Weights of a small transformer language model: MLP 320 GELU, LayerNorm before each block.
MLP neurons of a small language model. Each row is named by its layer, matrix (up: input weights; down: output weights) and neuron, and shows model dimensions 48-143. Each number is 50 + 10 x the weight over its row's rms, rounded and kept within 0 to 99.
Before each neuron's rows, "fires before" lists the tokens most often just after its 100 highest values on Wikipedia text that the model never trained on. A number after a token or word is its count.

fires before: "\n" 46, "\n\n" 22, "==" 8
L3.up97:63 39 53 52 45 59 59 71 63 58 42 46 41 44 44 41 49 69 60 47 52 61 51 50 51 54 50 40 67 52 61 41 33 45 45 43 51 65 54 44 30 61 71 50 57 53 47 38 45 64 49 42 53 66 54 48 57 53 66 42 49 49 58 59 68 45 71 56 64 51 62 41 50 49 51 56 49 46 43 57 35 41 52 39 57 37 61 33 27 45 40 46 41 43 65 36
L3.down97:47 53 41 26 31 44 55 57 38 61 49 67 63 65 57 65 58 34 44 26 68 51 63 47 54 56 47 53 61 29 59 51 49 72 56 46 76 41 45 53 53 37 37 68 58 56 60 36 51 47 63 47 17 40 54 53 59 46 39 36 44 50 59 59 47 52 66 44 53 52 51 55 43 50 35 47 60 45 44 62 50 52 44 62 51 50 34 65 54 51 37 33 55 54 42 71

fires before: "\n\n" 16, "a " 11, "an " 8, "American " 6, "born " 5, "ed" 4
L5.up27:61 52 64 47 37 56 57 50 51 66 48 63 25 61 59 57 52 44 46 39 36 34 49 57 59 44 54 29 54 57 62 45 33 26 49 55 60 69 53 37 58 57 44 56 61 46 54 56 48 54 45 38 55 36 49 54 41 40 39 53 56 61 44 53 48 55 55 38 52 49 53 43 55 65 52 50 60 33 31 71 62 44 31 49 67 60 44 53 51 48 61 52 51 20 48 53
L5.down27:44 41 50 54 43 40 58 59 73 35 49 48 47 77 50 29 48 73 52 63 66 61 41 40 51 41 53 48 51 51 60 42 50 52 52 38 47 56 39 55 44 52 69 50 60 50 35 62 31 54 51 46 43 51 58 55 52 54 49 51 50 56 48 45 51 40 49 46 57 42 60 46 38 44 47 65 36 53 41 62 36 69 42 45 57 56 41 49 27 48 57 44 51 48 68 39

fires before: "–" 28, ") " 14, "). " 13, ")." 6, ")" 6
L11.up65:53 48 58 58 48 63 47 40 49 52 46 50 49 59 37 44 45 56 41 58 55 55 30 47 60 35 54 42 34 70 44 51 57 47 56 66 34 47 52 69 58 56 58 48 25 43 61 60 48 43 56 48 37 56 66 48 26 72 65 57 51 51 63 73 33 44 54 56 59 48 43 48 47 53 34 58 52 68 52 39 53 53 48 68 51 45 45 36 55 55 48 62 40 54 60 44
L11.down65:56 57 42 43 43 61 47 52 50 38 56 43 58 57 40 60 51 45 47 49 47 58 53 46 52 50 37 54 65 48 62 44 40 68 52 35 44 55 54 40 52 42 52 56 42 54 54 39 45 32 53 75 56 42 38 54 40 69 45 46 47 50 62 38 53 37 51 42 37 46 34 54 45 53 57 30 46 32 55 62 58 48 41 54 41 71 54 47 65 44 43 58 58 62 65 61

fires before: "the " 17, "he " 15, "she " 6, "it " 6, "==" 6
L5.up251:52 48 44 58 50 48 45 63 54 58 49 42 48 61 21 61 56 43 66 70 47 58 49 49 48 49 48 52 58 41 45 61 65 57 50 56 51 52 43 44 48 37 43 25 53 50 49 53 60 47 72 38 44 51 43 43 52 44 49 61 51 54 53 50 55 56 43 49 55 49 47 44 45 49 26 67 70 59 55 42 41 55 63 54 48 61 42 53 61 44 56 40 43 58 52 51
L5.down251:39 56 55 34 44 44 65 37 49 37 47 56 51 65 43 46 50 43 63 68 63 65 49 37 56 33 49 55 69 48 48 66 52 51 59 42 63 49 47 59 40 39 32 36 39 67 31 39 46 44 39 46 21 52 63 51 64 60 53 55 27 64 48 61 46 46 55 42 46 48 45 44 57 42 39 48 55 56 36 48 47 56 43 72 57 51 46 54 59 37 60 36 37 52 57 56

fires before: "N " 14, "thern " 13, "th" 11, "E " 7, "the" 7
L3.up38:68 47 53 46 54 42 28 50 34 44 67 57 50 53 49 54 69 53 51 36 40 32 61 64 52 47 48 49 49 50 59 44 48 71 42 50 45 59 41 67 46 37 83 45 61 39 66 32 46 54 51 56 40 50 49 33 34 60 43 50 45 53 64 62 52 67 42 37 40 59 50 55 22 63 63 54 55 63 50 49 41 68 50 48 52 52 55 51 44 61 65 40 42 48 56 50
L3.down38:69 64 43 40 54 51 56 50 36 49 46 33 57 50 68 59 60 45 53 32 25 43 66 45 48 33 50 57 41 51 54 45 49 54 60 65 45 54 67 70 38 46 52 52 55 40 59 56 74 60 54 42 46 54 46 56 43 32 48 40 43 42 60 64 48 45 47 55 44 44 46 38 42 56 66 63 39 59 42 71 57 75 34 45 49 50 53 34 56 49 49 38 49 63 62 46

fires before: "\n\n" 42, "or" 4, "it " 4, "±" 4
L8.up82:62 65 58 66 55 31 47 70 56 63 51 61 52 56 56 49 51 54 49 54 45 52 49 61 42 60 50 43 38 38 47 53 60 63 64 48 39 44 18 50 81 38 52 64 46 49 32 45 52 54 52 37 44 47 64 43 46 28 38 53 50 57 50 40 55 35 63 38 51 42 55 42 56 36 54 34 43 34 50 54 41 57 56 48 30 55 50 51 60 58 46 48 81 40 58 58
L8.down82:74 52 52 46 50 68 50 57 47 48 28 52 49 61 54 52 56 48 55 59 58 53 44 56 52 42 50 40 54 43 59 55 34 62 28 33 42 73 55 42 59 52 39 56 36 51 65 40 56 44 47 54 29 54 52 50 54 66 52 51 46 60 52 50 46 38 51 57 52 39 54 36 58 70 38 48 78 41 46 52 63 34 46 50 55 47 58 50 38 62 43 31 45 59 66 64

fires before: "\n" 34, "\n\n" 13, "ed" 4, "8" 4
L6.up14:45 57 51 32 55 47 45 48 60 52 57 53 65 34 48 47 48 56 53 44 61 68 59 52 42 41 54 53 32 42 58 56 58 47 62 56 33 35 43 70 51 50 60 42 56 50 49 51 32 59 29 48 29 65 59 51 62 34 65 39 55 53 43 46 50 49 60 54 47 43 60 46 47 41 44 53 51 51 37 49 49 33 41 34 49 56 37 48 48 51 44 51 58 67 46 62
L6.down14:45 54 41 57 43 55 50 42 66 45 50 45 44 53 48 51 39 48 38 70 53 47 53 57 33 46 43 51 54 42 60 17 62 46 52 52 49 28 55 53 49 43 49 65 49 57 50 55 60 58 39 61 40 51 50 49 68 63 63 54 48 49 54 56 42 44 46 51 47 74 40 49 46 56 42 47 51 44 41 54 73 70 61 38 54 42 50 45 43 58 21 59 42 44 51 55

fires before: "| " 33, "out " 7, "ed " 5, "em" 4, ", " 4, "ing " 4
L10.up10:45 58 60 63 59 57 57 51 46 56 67 47 47 46 69 62 49 59 47 46 66 32 50 48 44 54 27 47 37 46 41 54 48 52 53 35 39 52 55 58 75 59 48 49 53 50 44 72 43 66 44 62 52 36 47 48 52 35 56 68 74 52 64 47 62 49 48 55 48 62 42 46 49 52 55 53 71 41 46 56 54 51 49 59 60 39 49 42 56 52 37 49 34 50 43 44
L10.down10:49 62 60 38 41 44 26 59 47 48 63 46 72 34 70 48 54 39 62 52 36 63 40 54 60 54 40 50 59 68 32 47 47 50 47 62 60 50 53 58 55 34 58 42 36 44 58 33 50 62 46 43 29 55 45 64 54 58 42 39 38 64 52 44 47 48 76 64 50 44 39 57 51 50 39 54 34 58 44 46 49 65 72 50 49 67 43 41 38 60 39 58 39 49 33 58

fires before: "| " 24, ": " 17, "Tit" 7, "2 " 4
L11.up218:64 35 37 54 53 44 50 42 32 47 54 55 60 54 46 52 62 67 52 63 30 49 42 59 44 60 50 47 42 51 43 50 46 50 57 47 66 51 51 45 53 46 37 51 56 45 21 37 58 39 39 19 64 38 62 54 75 53 52 61 40 52 58 70 47 43 41 60 42 47 37 69 49 51 59 52 53 70 63 55 47 45 60 42 43 63 40 41 64 39 50 47 49 57 48 59
L11.down218:69 54 53 39 57 37 49 49 56 36 52 57 42 54 53 44 59 53 50 54 57 45 70 53 54 51 54 41 47 53 61 45 58 56 56 68 47 54 46 68 53 47 45 59 58 61 45 51 42 45 50 37 64 66 28 42 47 29 40 56 53 29 49 43 47 36 44 53 29 59 49 33 54 53 51 55 55 52 23 39 62 44 37 76 49 50 54 65 61 44 39 56 52 41 35 63

fires before: "| " 37, "ts" 8, "|" 6, "ri" 4
L8.up79:53 40 52 54 56 57 46 40 40 39 51 56 51 53 33 73 58 60 47 34 42 55 56 51 45 52 55 44 54 67 41 45 51 54 50 33 65 55 40 56 55 57 50 27 39 44 51 48 38 49 62 44 54 47 51 64 66 47 36 51 45 50 55 32 34 43 64 45 56 41 47 35 76 53 43 50 41 37 59 40 23 53 53 47 64 29 48 44 54 58 42 51 38 70 58 37
L8.down79:59 63 43 54 25 52 49 52 43 36 42 50 55 33 51 41 39 40 54 53 58 54 39 31 60 57 47 56 59 69 33 43 55 65 58 39 62 57 59 51 36 53 53 63 53 35 45 60 63 47 55 57 59 57 68 48 45 49 65 45 64 61 49 49 55 25 55 67 45 34 45 47 44 63 51 58 41 57 37 44 36 56 48 54 49 57 38 60 46 51 58 66 33 62 48 30

fires before: ": " 60, "}" 5, "s" 4
L10.up98:65 45 50 48 50 44 59 24 39 53 38 33 30 50 52 53 65 45 34 47 62 45 55 59 29 61 62 48 49 52 44 67 62 43 45 48 58 52 58 49 51 53 48 50 60 70 61 56 29 56 55 58 48 59 33 63 44 57 52 40 46 56 59 55 52 62 63 49 56 52 43 49 41 59 49 44 60 68 44 47 51 29 53 52 60 52 58 46 48 43 28 53 48 57 21 34
L10.down98:49 55 70 39 44 46 45 35 42 51 38 59 39 64 50 49 71 52 44 51 64 45 52 61 51 45 41 57 52 46 48 45 59 52 61 52 42 58 39 59 55 52 64 56 43 34 35 46 39 61 41 65 56 31 50 41 66 58 53 52 45 76 61 40 58 45 43 47 53 26 36 20 51 36 54 59 42 56 42 56 60 54 65 54 39 54 37 51 55 51 44 49 46 57 38 52

fires before: "| " 37, "\"" 16, "to " 8
L9.up187:48 54 61 49 67 70 61 41 56 57 55 45 44 51 48 55 33 62 60 52 57 50 51 40 49 51 38 44 54 37 41 33 62 52 47 58 60 23 52 42 56 52 54 72 49 45 36 50 45 56 59 50 50 58 55 37 62 47 44 56 40 44 40 59 44 38 57 53 59 44 35 45 37 39 55 33 59 51 51 48 39 43 54 65 42 49 48 48 67 45 40 60 21 67 53 61
L9.down187:59 57 47 49 26 51 53 42 59 60 73 44 57 64 47 51 64 40 43 52 49 57 45 70 75 74 67 42 53 56 40 52 43 54 67 44 37 44 40 48 51 71 45 26 44 33 48 54 57 45 55 75 62 43 57 22 35 33 45 51 51 48 52 44 37 44 66 49 46 56 64 46 51 50 64 54 48 44 34 42 41 42 36 47 54 45 66 43 40 58 57 60 35 48 66 60